MLP neurons of a small language model. Each row is named by its layer, matrix (down: output weights) and neuron, and shows model dimensions 368-463. Each number is 500 + 25 x the weight over its row's rms, rounded and kept within 0 to 999. Numbers have three digits each. A neuron's up and down rows have the sign that makes its largest values positive.
Before each neuron's rows, "fires before" lists the tokens most often just after its 100 highest values on Wikipedia text that the model never trained on. A number after a token or word is its count.

fires before: "0" 23, "3" 15, " of" 10, "4" 9, "5" 8, "1" 8
L6.down344:503526489450485462517469469510494525526484539486536516519497495515505465486509535527529516513501508531504521497511506506484484516467508527504469531500555461536465530460517529493502529514485450461527470510492481456558526510485520476498530441466492427526480518524526489501520505486488489532

fires before: " " 36, "\n" 19, " |" 14, "1" 8, "2" 5, " ." 5
L3.down1255:511529486545526468486450519518526477401542473502480514520477488524496433496528497510531460509511508508508473498478525500557495520494492484488535437508488510486504542515508503472505507481455492478520480545491495541489502455527472520524494513481485517483507501512536488463521482524525509508

fires before: "2" 33, " |" 18, "3" 13, "–" 8, "9" 6, "1" 6
L3.down1696:534503499527506480532504541515465480477472496496493510488494465459518452490538516505502441509472493503507490500515518471561489516482482490499488495500484518514502485543518485492503496485460538527505512529503470517486479522511484522514514499439498493543504497520486458538505491492472491491

fires before: "1" 24, "2" 13, " |" 10, "3" 8, "4" 8
L6.down1042:522497517446515494502487471483484522537529506528484494490500506567486539513523472510524443510504486474462523507462517512517514465456507566519490533508488462508515491520516458509474540549515514494526512510491502507495495534520534446534467511456536510522482480488518475498487498465462490527

fires before: "." 23, " |" 20, "0" 17, "1" 11, "%" 7, "–" 6
L3.down798:504522600483530502472465477492505508506540493525520518473553487495444530516537499489499428491530532491494509528544485533486474506501499431504492509516525474474519473483496505548515453481509514516474517490472552510509519500520499508535525499553498502445484499473457499486549477478479475489

fires before: "5" 28, "4" 13, "3" 11, "6" 10, "1" 9, "2" 8
L6.down828:453511480474499479480512473532474503503481518516528537531523463520480471497513492515484504450471497492505538463555503530521468486506513521517470509487510500490513523468523504492512489511479490510488466481523495491508511492489472474491499524516487518500483459464494511487519507481502492492

fires before: "8" 52, "7" 40, "9" 5
L6.down384:519470502498503465491469473519516500501494543444483476500503546490514483521472486503515467532539497525476510508486502477513538597519470515512496489529536472516479466492505510553481473495526470475447476487490487493529459439465467524487460487470503494480486504466471507506455514489472519496

fires before: "1" 34, "2" 29, "3" 5, "6" 4
L6.down469:474475516527509507539489483543547512496513514517519470514499460462514523506455470480509510496484492488516556481532483498506532506512452472464506487525526484495516529485554498544532449517482515522490496511502480510513508444455509521478522504541514530492497516532491509515550485494512517461

fires before: "1" 41, "\n" 24, "2" 7
L6.down1127:536524496540487514485488486500506476496515520509489501515514455467468472495495508500525497475510514488463547528524496479466495494502508454452511463509521488484488495486558542568530478549510485477439471485498505506505484501526489521478527489488492464496491513453534538510491473510512470484

fires before: "|" 42, "\n" 17, "2" 7, "\"" 5, "K" 4
L6.down2255:483489506479527491499532498459478494503512461509503496477476520473544465477463455474458453483523487523491435523506505489504475482498545509475499521511507511476514491501493498454503510520474503456461486489504493513497505487500506495500475488471479481513509518483471498492507482519524470476

fires before: "\n" 40, "2" 24, "1" 5
L3.down1318:494472528551542502504451501495480496479509462506552483508527509534508469486512435508498521477486468508494459526500530493538530477512500525502502528517502501457489490511552516448491479507506516505487493502491512512523508561543484469492486511502496480501564488503496502532494475473488515482

fires before: "0" 49, "1" 16, "2" 11, "4" 8, "3" 4, "9" 4
L6.down321:461500500480496536519506529495459487503497459514509481530482497546505460524448512460505492480466527480533537472508515492475480459492539526484489467476513525496475505507502498483506467512477498505512457515475454486474542521478547479519501513498513533466529539507538494494509449534495500488

fires before: "0" 52, "1" 29, "2" 9
L6.down1214:467531509511477478517526494508509548518504474529535509502453487530549497504478480526527528470499510488541496469480512502479489467503494498480558525479480539490512500441505516526511484510503508523491482518448486481527525530495471464421523528502536529471507544571481497531530485487475503521

fires before: "5" 37, "4" 22, "6" 11, "3" 9, "7" 6, "1" 5
L6.down1603:463536495472523500477523495481489548513518476526518501493499469493512520466475487540509481521493543453513527462525466460501513483514490474498502539544450461455484496519477481510520495490519496509507505441500469500483531504519541477525540481525461501506481485544504493521482479510500485520

fires before: "s" 60, " a" 7, " the" 7, " his" 4
L3.down1738:484459526488515461496456526532538474490439472542477507534519487493499529526509481519496476478477493493547555502482509481475468460460493474464493571536493523479518484458488499491485540510490500501518502492515493524497499516524525429497519526472544495498495549476507518518522531490540497485

fires before: " " 26, "0" 14, " m" 10, "1" 6, " |" 5, "2" 4
L6.down1799:515507487505456518468515494498495532502507540536474492525527499514539473501496513494536530493497489534527494514522525479496490490481529540503497517523518500506446485514501481485486493498485493492537494521458495478516562531489517498501473499506515497537520522506528492501499510496510482523

fires before: " |" 28, "0" 25, "1" 11, "4" 6, " Baseball" 6
L3.down1398:456488515522496488521501503528472505485508492496516464482490500495486502508512495468470552518483566493483472526491560519507446447499515499543514495477493496471542512527518446508500468454489518492514482447496524547547536515514478497485521471488507481537453486480482507504516535484519540517

fires before: " |" 30, "\n" 25, " –" 8, " (" 7, " is" 6
L3.down1713:553500493472537499491512516554556471533486530534480458518499536493548512484530493488527540453500508500457430529511479502477538528484409527509477554468508507484507484535488513500534508485475492523477479523498472526502474527481486483509507504554494494471504506525476519510520520512457522480

fires before: "1" 19, "3" 16, "2" 13, "4" 9, "5" 7
L3.down1521:540516504462520479512467488511491514551519487520461508491498518488517494519462504524525454489491522517529540530469528496481538483496493479460530492534494500512501508491530543506484498524501475507527457487470499474514494497509481479491526502495487455478478461536498515483542498498496531511

fires before: "\n" 26, " He" 10, " The" 7, " In" 7, " he" 4
L3.down1225:526489553521490431475490520530518472508548515519485458518507502504501527514505535492496504493497486533512541508494513465517492523492485499496526523498478467482492478430486507478484493511495500459546491454517526490514489512469494509499508435471503519468467488499507548498511488483543464517

fires before: "5" 30, "2" 25, "8" 20, "9" 17, "0" 4
L6.down374:508504509469519513443476507496481523501532501496482471519503505508479510553494465513467469500509535495513488484465468512508512494518518514489529529504502499475522515500508469507491486497528498520457503501485462515517517487529473470485525503465484543489512513492500489498511514496521505462

fires before: "0" 48, "1" 20, "2" 11, "3" 6, "4" 5, "8" 4
L6.down1648:555466496496490463502516497488515496503493529471494456514525542484525500512511489500483513495480535475518556544505505456518518472534517515535472466493512491484509461467496498499477512503506460489479465493547444527523520502472501501479492522513476487490469522533479485485520509511484502519

fires before: "3" 30, "4" 9, "6" 8, "1" 7, "2" 6, "ays" 4
L6.down260:486479536513518492485541484507530509453489467504542504516505522476518495467489514487518524493468480492475489468500476500471487507498490469552542497503500490478528493500463507524532494526558521541507506467501467501464547517486519521532495521507511508488489450488481535448521480524510465533

fires before: "0" 33, "1" 33, "2" 19, "3" 10, "4" 4
L6.down868:465473450422508482452456505546468464493455550508522480542517491503446469505524510485485534461516485523525461517518471547486495486515510525477520538512505523504535518486489524481521525488540454445548499502522483494495556489469477491459514538480452502525501495503502520497503501498504510504

fires before: " " 71, "\n" 8
L6.down1692:525541518521487505539495538481541476487468490522498535503525520518536543484495517468486473550462503510509497506528538517508463503499503494523504510513509479513477504543541458529501448467506533531488481515536520497472495476466491453545520473500493502513518546550484526523513437496534470528

fires before: " |" 36, "–" 12, "," 8, ":" 6, "." 5, "6" 4
L3.down923:529506469505511475498460522537494514496491479514490466478433485478514527500506490528513479541461497541471512527494506503501522459532487476531504508501452537520462489515541494515429525510474548516485505457510509484496475474476506519507520534484472482485526489511522460525485520497466493455

fires before: "0" 22, "4" 12, "8" 10, "2" 8, "7" 8, "6" 8
L6.down1549:507456493510442511458497501539537524500497504508465496523510513503484533504480545493520487533492486522488496502478489502484501459485530476539476511515496492455496510485459552488459523502484588528542436509496507507523522509497518467496512465476492486506547527487481483522509500541508511483

fires before: "0" 87, "1" 8
L6.down790:443489512514474481471514501475474506472494483484564488511487514501492476475498494524484549466465477504457481499455473546470527505499494499530528492454491468532468465503490531519484482525505524508481498497488504477522450497497522510549531500469509482545472506470492524474525487491454495460

fires before: " " 32, " |" 16, "2" 14, "3" 9, "1" 8, "4" 5
L3.down1067:469495475491470467463483524496495501511475453500463531494552487490537501508492505517472526476464466518474440482471477505499510503500427491501504487474471512469508546455513541495497533500472518506517527476519504549490474447510514521457503478534467519468462489499521497515522498509460528483

fires before: "9" 49, "8" 17, "6" 8, "7" 5
L3.down1562:501504512497510493510497472469477504482506487543474525489514525470502514479497520542467486469487456511527545459518493481502538501476495533539462514488475517476484513464560481495475461475500457511485496540501523516481477477497551548521460481493498525493516508503513460526522528559542477489

fires before: "0" 27, "4" 13, "2" 12, "1" 11, "6" 8, "9" 7
L3.down2260:512526524462490468520519540479488551511520519463519517460473536532476490538532493515518495484492473532525475510477539487491466490496491464517490532523504469471512493453490463501523496476535532499454473480501472453455476489495520495505470482491531493553541496472512508525504527492497533489

fires before: "1" 62
L6.down636:502518522528532486498461475472496481507491533481527482541514493483500503477540495505522443535492471499516538511509481481503514498495502518461474505522497522517516484497501511493529453484549502495516495466536478445516478477482461492506496508491431516529496511507496505544525481508513528473

fires before: " " 62, "2" 6, "1" 5, "3" 4
L3.down495:539486479460500505484510511494512494489485472483519514442489515500492533492492487502530504518499474529508457497472516502497515489511492499482460557536501515523535518442501494542522517517490523481458499498468512490529462504490531505531493519540510501472515489480546419498504525541485508541

fires before: "\n" 66, " as" 4
L3.down1915:536495509486509489508524514521491532460489564495462500522494498530520500526505527481543541493512517506515576500469508490523464452526498483519528524474492459489497496452484493523534513491475511494475495463499531520524480472474544483489523474542518494485511502496499545516501529463517484465

fires before: "0" 70, "1" 13, "2" 5, "3" 4
L3.down420:546485530486471477503511489520538543483464479505522527507474490495494503507474513535506508517533484471501537502551521510497494490472474490527555483489465471480466508479460504537537527466521518548485509473500497485520553469515487492487470505508447500496555523504506512485501534487517495452

fires before: "5" 20, "1" 12, "4" 12, "2" 11, "3" 11, "0" 9
L6.down2216:490488525473512468516501509498483513527506564527527520499505449510485495530475515496507476486502494453504568494519478541508505549483526491513510516511430487524497502492502499522497453511455500483484495475534481511524530485503518509521517493507500489500458512555487503520528507499496504493

fires before: " the" 24, " that" 13, " \"" 6, " it" 5, " to" 5
L3.down2022:510496469494532483539508498490526450480505484514470483523490506471508522561479469495484495497483497477500465514501505469476546503494511521513521527515495473480455530476506490477513544462477529478541522534489501486513508551510504464493517509480517538536474482537546518474487523479518507494

fires before: "2" 36, "1" 21, "3" 6, "," 4, "8" 4
L3.down2095:437504533478483468487462465505513537510466497509493464497553476490469503499500485472502508516526524493493507507493502531510486506489495464490487504503522500487503542508484507512477516516490504493514481499505494526518499494489518529490493482481533522488508486443510507518477501474521501471

fires before: " " 33, "1" 15, "2" 13, "7" 4, "8" 4, " •" 4
L3.down2011:500522512520462513540482489457478475533493481444513498470515489490456471491504475520509524525524523501536536488539491528465531500498494485453518490484468469514507496496503525504469529514469490479497506497510519499470470505454551526509498477506506524485494491521498494517514490517473501509

fires before: " " 34, " |" 32, "7" 6, "4" 5, " Democratic" 4
L6.down789:446492470528501473477535483532476503468491486508505520530502479529530488512496502531474500535467495472532445505511465501552504480483506507538481484509497516504486545508481479509465537525506518527543497523503483473491500506486491483445471502503490533531469506515491496494484509477488509471

fires before: "\n" 31, ";" 16, " " 10, " ." 8, "1" 8, " |" 4
L6.down176:528515535479489539500488533519491486513490529509513517485524506542488516491500455500493519501500524518506528516540460467470526503490509510484550514513492470520512513498503479506522464456455456533518476502492487495540500518505507476535489503510489543476527474482463454501491456494481501508

fires before: " H" 18, "H" 10, " F" 9, " G" 8, " A" 6, "\n" 5
L6.down481:522507496515518530539502532538541495505547504506482513479500464495487528534486466519493470474522440533482383495504520498543524517494498495504513512499463488530480462501482518523510451512539500535486471495506486457500502535522494497473510476490499482489533530488518502524493461533484507485

fires before: "0" 47, "9" 12, " " 8, "2" 5, "," 4
L6.down219:446471476494476549483496495550467532539474509507479503480527487487498478456504490504513484506535514521523458506489501529497517510489505544529510496524470460457484494523501460489491443528511478513507521494535443528511508510472527530466521511503503503479534486499440526539445504520495510529

fires before: "6" 55, "9" 17, "7" 7, "4" 6, "8" 5
L6.down1133:484498475516509485495523452507484505437454495518491526520495547485499521447520554483497534493483468506500492497582515527467528489466482466498490515453496503504494481539509526491523508500486493514536485492482558516454528513476504523501447505526524517498490535528495518495475499485479543458

fires before: " |" 65, "|" 5, " (" 4, "\n" 4
L6.down693:504516512532524520481457515464525485536449546507515489527503480446505518501475491498497523510532498498495542540490505513506431501481480493522538490494514490479495522542545518504545505486513454547470475498462514486507471522477478517503536487503483515460503481475498497469513459527504541541

fires before: "0" 23, "1" 15, "6" 6, "5" 6, "4" 6
L6.down1031:450520520496493465498478474499489509530508474467517547506494505543476491473457476503516510529502512461496537438458507468457474482504488507497483553499505483494474509475474508469468505569534521480506519497468487465499463468473465526456499505508470512519501513491477494518515490505499494504

fires before: " |" 55, ")" 21, "," 5
L6.down2225:609546478550544536492485485487509474495516510474520502501477528485513531515462511476485489474478471477457465474517520487515456515487489493489477474467509480438494489498511518485502473500500470490500516505515511477453522492476495501482469497488494533498523505498488483501500493490535524483

fires before: " |" 30, "0" 8, "4" 6, "5" 6, "7" 6, "8" 5
L3.down1025:528490500519498532484516448552504518523525522526510506490458502490517510508474490518525487503455593520482516523508537556487462516496493527569429518505533491523460493485492415498468495501542459520443510488501531510493473507480495496504456513512494467486474509519473507492521509446493468556

fires before: "5" 21, "1" 21, "6" 17, "4" 11, "7" 7, "8" 5
L6.down1421:435529506501507518499517477499490537526527508528482504489465522563533502491510474499489475556511524479535488482503527498498528519508456536515527502517454487502481482535472512526490502510476473513509520507465518541493506498501480469502545490519516495490491469498520498484477538518525473512

fires before: "0" 31, "2" 14, "1" 12, "5" 12, "3" 11
L6.down2211:505504498504530503492508528508477525483496469482544512492480459538475471479468503520497529466493454491516480523498496520475498442516477458480477542487523494462491527532507528513576489500515491492523545459514505523483499470464482478529498503486528512524476472531491538493511488506525501486

fires before: " the" 19, " to" 12, " a" 6, " that" 5, " \"" 5, " for" 4
L3.down1574:549511489498522459510488537508525463488526494516481490509482550475497525551506490458487524484462507473513514530517493493492519520505506476471494538468491505497559520455463510499494514476490514469505500512505542520518526505488476476469499513453526496474496540515528527513515502520527522529

fires before: "3" 32, "2" 13, "1" 13, "4" 9
L6.down1709:488542525482521464569539529510464530461486481466507498502501511479487497458489481485539516504502488493570485477535500496455479468470512483507498509473481469513499534524502516491515489542503535501488498497538499470466490555510520494553507471475505504506478465489505512513461453503448483508

fires before: " " 52, " |" 10
L3.down226:528503501491492520517535488527501453512552573460530466524471508505511534519473473502491538502495536478479459497528507493503494456518493488484498498493520498446532490517520486520462496462516495505470491497468525532484469511499541506474503532504503539495505472523486500546483515538468514490

fires before: "5" 72, "4" 11, "0" 6
L6.down135:518520524527459510487527539479466480496499535492537498494524464497487539502455500490522505503483557515454537501492493536561481523496525509527493519527486522529493502508509498503476484446500514464515467513491452501535449529487513532494517564527521537541527518502468536501524513528475461555

fires before: "1" 50, " " 5, "2" 5
L6.down1514:482535528486475484453484471455506496504531512504532525508487556521507495492528518507505502510529474454468458502540513486484494483533512510470495504533540533490500525501454493516523525484444506455499509485514554502501480514544497514475506487489519511517480511516495498492492578500505499497

fires before: "1" 28, "0" 22, "\n" 7, " |" 6, "2" 5, "6" 5
L6.down1091:517485521518540464473505496490573510490470486506505459438554488501545512530524502482481447471530473569516552557506534540490464480522493535469525500476506554513483491458482536524473488475529551493492513504487485462502486531467442532492508494516507470501510477538535517499573479523488506494

fires before: " " 55, "," 10, "." 4
L6.down1680:488472526521550516494487511515520507455512493528487453520477480503498496492490531486523502448482492473505466547482475516516512474500485512556476503522489538466481503514519542518504526482493559478515516479509504510506528513527515524516518505504482489450522492522521517499471505527487495548

fires before: "8" 15, "2" 13, "7" 13, "0" 11, "1" 11, "3" 9
L6.down1095:520499477503546498571490486515449470546449525490468507499477514511477434524506527561556449494517503529506553462521510463528478496502547558492521489505506472503509480502523522478503492537520497517452492484489482502525491501481498539486485533504490527465552499554523467508493468518531495510

fires before: "0" 42, "1" 20, "2" 15, " |" 6, "7" 4
L6.down1517:478494514459470521508477499459480518537461530500531534496519510478465505474529535504498484481504471539491437472479470482462524457523507498483480513493476505500474480481539507507524552494499496513519478489500471525510526513502511513446523544496449502540514491476481502454541481477511528476

fires before: " " 46, "1" 11, "0" 7, "7" 5, "2" 5, "\n" 4
L3.down2300:479475520490464459516496472475484519496500486488489487487468515520455508531535508464516489494510500503514519499466497465515489490494491535518488487504532537515486520515486513485496541486493536490478502499500531490469546495539500481510483486488475529539478531486503505467482473508533487503

fires before: "0" 74, "5" 20
L6.down2085:456538500527465515510495504476475509501526451537519481504514502481499512534497469538510499517521522533519565494486485518493490511507499497480497517469536474502494465513521503474489506519495493522485477481520510503482515467517485479491510516489525507501489455497471515450540472448468492477

fires before: "1" 52, "2" 24
L6.down1043:517519510504476481480518489508500510483489537497518489504484527463490516512533486515468519482495499502495398504524498514498487488551508495504521537524488475512427504507521486544505526474491516512521526486521457525486499512543504514517532544454505504535529475509489496520484513490490487466

fires before: "1" 29, "2" 26, "3" 14, "9" 10, "5" 8, "4" 6
L6.down39:509476500481458487465474523475460474518533512488487524543470502419472533513480533556523503515463454511531483558546501535520505523489488518491506485463516514522549498513471519458523496489511500501541522493498454464535509503481482503483517496480482502508514495520535514493500539507500477427

fires before: " |" 44, " a" 11, " " 6, "(" 4, "." 4, "1" 4
L3.down332:547532525528485468531466490527544511520465551510485531530497525498544487492523547531536465458494485504464479514494503514493505509477462512499458504535540500496498502466488523513535521535513514456543480507498495495500527490527507489480513460484554505501509469488505499504481525446522473520

fires before: " " 81, " |" 4
L3.down1819:481509530530492519511473495533480515518483556491505483517464543500532520505511504501486530488489532489478435479539517528512502460502511496506506508487507468477482495491515474508494493531446488501477502505472534541495484504491505535486487525495534503474531537502511514523484489514490500525

fires before: "2" 23, "1" 19, "0" 14, " L" 10, " W" 8
L6.down2050:510440503498497500531480494491534482476461513509512509487524525497469509502471487507506463460534505485500388505498524536519514502537497549466496493523475486475527495480509534470490547475527454471479541481494475519488539497472533461509539537502495475479509507476489539493478516486472458508

fires before: " " 75, "," 5, "." 4
L3.down475:494524502545504477487536514519546484513508497478479504536501491525481507508482479474517428509540507509502472491519512482494499552479499487526484497511477501472440525469485534543523502531502464498526500531504536516482527498515490510557479481527513483530533471474482503512481495448515507499

fires before: "0" 16, "1" 15, "2" 13, "8" 12, "6" 8, "9" 8
L6.down417:548505514498479511491511484541514516459525516490501441508522514501515537478532516521484457476493494460505507488511512514513488462488491501472491480485512497440455545463501520517532533505572510494504513526479510488482513515490528521490486524485554510493489479514507473483478529504514484524

fires before: "2" 18, "3" 16, "1" 12, "9" 8, "6" 8, "8" 6
L6.down370:441533526517432498490537474508538463447421479510500526546531475482492479512470531442475497475510508521523532466543516487499499487500496477475499485491498509510519532531456479455485472519506508523513493491524552509479499516530530502552516497538490526499512507484501515495491487481508476506

fires before: "1" 32, "2" 14, "8" 10, "7" 9, "0" 6, "5" 6
L3.down1394:420467497528518466463513493498534482496508494534516533481498477473511575498475470511468531520490520482439575500481482490524520458502472478512467520516493487521502483513490536539452507525567506527464481504473557455507480467469494481546457473504523509491510532508483476516487542503503531492

fires before: " that" 21, " the" 20, "," 7, " \"" 6, " it" 4, " he" 4
L6.down1843:576488483494519515530503508504518517490498477506455487512503491464504472527510509486441489543509522483447514503525493498509536512491531451462492475516513476494570506499500482508489513503438493523532487459494530512516492507492490482478470476506546493506519483546485479500485537495457508501

fires before: "9" 34, "2" 24, "6" 22, "7" 5, "1" 4
L6.down882:496498509480529512484470525536524536504504520491459496516488473488501498495515463487530500434483514492487476512462531516495483497499507522458474508514494499492538448501525514490531499510522511496507502506486489544506505480536515491512486495460538456511509507501518470529516502497476506470

fires before: "0" 22, "1" 21, "2" 13, "6" 8, "3" 5
L6.down1358:493482522496496507505473529510506512540545506516521496482503452478508538535515524515516469458529493507532445494548502485470502499527458514503446528536501471438489497502521506487508561524554515489516512491535486460475514510469514437504494520450531512519503491521515525495476471486478505497

fires before: "3" 70, "4" 9, "2" 5
L6.down2009:502501466461526507541502510505475482485492469453551520502505528508489528493493505514463539489483522503491492491494471494479503493473491468522512493428522497510487502516496564494521480486494503461525467478530504488462438493487475480511511482493499476551479529540515509542462484502481461559

fires before: "1" 42, "2" 11
L6.down2196:488527487506564496468512465489470502474517503490539540519508510448525536460573518499516494463491499482463543491506526452502477488516470505499480496473498520520522483486511503525461505499470555503452488530497453509527530507505532501517480490519541503504514502476520466471496511518497497482

fires before: "s" 45, "'" 9, "t" 7, " " 4
L6.down522:464456538506478505507525493531475492531511536516483496486511494547524494529454526518537553473544500470527461536500471501494517522488472515522471520519457529459491470568490509513457456491535424503532487481518483480519546482476505495535506533498454507469524499515514520510496507520500523503

fires before: "1" 32, " |" 19, "2" 15, "9" 6, "0" 5, "7" 5
L6.down1061:501495551494489512552453471527477511499494513519490489519496518519436546463489537473514492488483491456481495535514492511511513510494457497518467534531468530544520495526506484509508476507502493548544494518521467450524551488478508494523448472500482519535484528486462457492454502482512473505

fires before: "7" 43, "8" 41, "9" 7
L3.down195:523504546482447477541518516500532556554458479499479499547476494538498516501500495512461470498518486505480491473476497497498499485492477491518477520514490529489481500510447506521514497527489520494470479457532455488515554495499546551516495505498548493509517512477455500508463493498471537493

fires before: "5" 16, "4" 13, "0" 12, "6" 10, "3" 8, "1" 8
L6.down2236:508478463450515516465484539487523491525521523517461428488525520478492533534502499477494510551519476496519491487497515521532506487479532520476540463482524530516532503465523478483531496502527471484493482496494516517522483516490500507457470514466542486464495518512485515482482495505497496487

fires before: " " 69, " |" 8
L6.down2118:516503556501491501484544472536510528480480504493564447475497493508514462484500462561504503519493467529489520499476455497484556494521459478474470507478493466532468478501489449517493502548542531512449509498480523484514506489506464540511505489501504454466505483488496512505509480494456537487

fires before: "0" 14, "5" 13, "4" 10, "1" 9, "3" 9, "6" 8
L6.down1455:509508522495514442505528457449487503460515513439523428541512488499492487557508489540521480503519474517491461502496520514512533472490471524509525499494482506435521528481505449495508484481531527513490508538457493585496533534501483476511523493486467515525460502572510515518469542461487490510

fires before: "5" 41, "4" 31, "6" 12, "7" 7, "8" 4
L6.down1580:460555545533553479470498482541476516526498507484520486474506493474528505486485481582563488523505483463507532489516487496485530541500519472508510500503495486476499512497512494541492564547522528436517487512508467490534505476494498483497521426512497484487495503476481478515476527462504511541

fires before: " " 36, "\n" 30, " +" 6, " January" 4
L3.down1513:511486515533531491463494494493489480515507521500510469495495516494537489517495508490533499472475477522542462556489509466469468455477504499518520487512525534521462460506529490478510527514519496536512450505525465488498472549533530510511507519465494528459529510513522552513519486481455522538

fires before: "-" 79, "\n" 15
L6.down499:557456509508510510488521487528493489499518484487484510503493485530528468520553516514478520513502463496508445487537487511493509443457488463519489539535511498481467502526531502460503477549520513487517501488514538502556469542524531517561507540486467522502486510480481520499509465510556505520

fires before: " " 37, "0" 11, "1" 7, " −" 6, "\n" 5
L3.down193:467495472498492494468481442486552494527535504523514440468498470487477485542486505514511505502512525516490510530496463544478490491458486511502494490498458495499495517467491510537436553467493469480487476515532525542501521496463501500504503476516493506503488518503513481520548500538520518496

fires before: "8" 43, "9" 30, "7" 6
L3.down1315:490517501527506540494469472498521493517495552497481451480477483517516474452508516537519494530489416473498501489520475488508483532468513542528496507486506482489474520502519508546492504500487510516501527452499470496484497531542495535499547513515533535489561520504464470472482471531518542562

fires before: " " 32, "2" 11, "3" 4, " Clay" 4, " ITF" 4
L3.down462:520517499484503491500517510482499474480542517507510441527468459509530519539471481496472478497477480530509481540530545475523480429516493510513497506463484504527469540486522504497454514506472470513487513495538495529502469496445522466513502504501517497476471501490467526484471492478522525476

fires before: "3" 29, "1" 21, "2" 16, "4" 10, "6" 4, " |" 4
L6.down431:523475487466489477497514488526520480458492492491485516521499495491449511545492508495513491527517507477499429506545486537506493533429455510444490459485509513486453535476484516553528506521550511500474501510446504517485489500503457457491476517465508495512513517543515512453482522491495543490

fires before: " " 29, "\n" 21, "1" 8, "0" 7, "2" 6, " ." 4
L3.down761:507581467530507447487478505520503511446490445513475517511474478520532502483505531534489441532464504560456475477522486496590495496519498497512527463522478503470524502534559491483490513516505475481527502519484490493512516459526475501507516499463485509492477526516499468540478512504527522484

fires before: "\n" 94
L6.down1901:537486502484494495475493491532537484510485502516510525495518495508554538496546515521512495506488510543484471488488552513494501486460467536528521513484491503491487467501502479482548494510477537565521478528472518503562488510504501476497513507440527472524536533470493495529525478470486495504

fires before: "8" 15, "7" 14, "9" 14, "5" 13, "6" 10, "3" 9
L3.down219:552498476523503468480512500515461488533469522482469472468508517527498463454491464466463516517462497524504517498570522501541532507465528470515512498516551529482521501516515479518470522486487482521498480496528516471440482498501521459484463511481512472489465522524535486501489502500475493572

fires before: " |" 24, "." 17, ":" 14, "\n" 5, " " 4, ")" 4
L6.down107:426522553524488514520507507517516482536509490491499487511499485530508499523514508483485487474492504456514452506511490482505486487454496500502472451529491494501505527511490516479480504480532476544501510535508530490492469498519484517477468479516475506521478481524494523509538514529451489514

fires before: "1" 27, "2" 16, "3" 11, "5" 9, "9" 9, "4" 7
L6.down229:540508514485520497501501519500503469475494490471469479549502525513491481521546525540512508466467492510494473491472496553487489558524519499503501465485541487496550552488517456522469492514499517537486509512484443524519500496468506510434502525527513508481466463511480507481483522536499491494

fires before: "0" 12, "2" 11, "6" 10, "7" 8, "3" 8, "°" 7
L3.down1472:463467469466500510528503484536490501491478468511534547504465506461471527497473461515504477544524517460520534498500512538480491505534539448500516516484477471438485527504492502538476536487512460508464507492483519496508513498508490512478499510521481494524495464487498548496505527481506489489

fires before: "6" 25, "8" 22, "5" 22, "7" 18, "9" 9
L3.down1035:491529501522469513502530497510493534507479504513498493481515503479523468519494503524505494482486467483510500487503497499520484485452501464499501466523526518487489521485474520487487482468509453501542467497526485470501507520526526520474523544489529510524532514502460477513468517447465506517

fires before: "5" 27, "4" 26, "3" 9, "1" 6, "2" 5, "6" 4
L6.down1627:501522458506512489458500492474490483497484500487503519461490466505517563486462471499531548466481498487494556531504527510477528452460557528485465494490492514501506495480499501477499512491495521468460515554509496497499548493526504476541505516462529507502507516519495520509490510507535533525

fires before: "9" 40, "1" 21, "2" 9, "0" 9, "8" 6, "7" 6
L3.down921:517500536482521501514467496539520503507483547502533473506465542529539461485507477504515557529466509507459516501541523474503503502525489465491505498472467473475520481438499549523514445517539494481431510462496509470494510447502495499482504467500508559511544526491536496496511517499538489465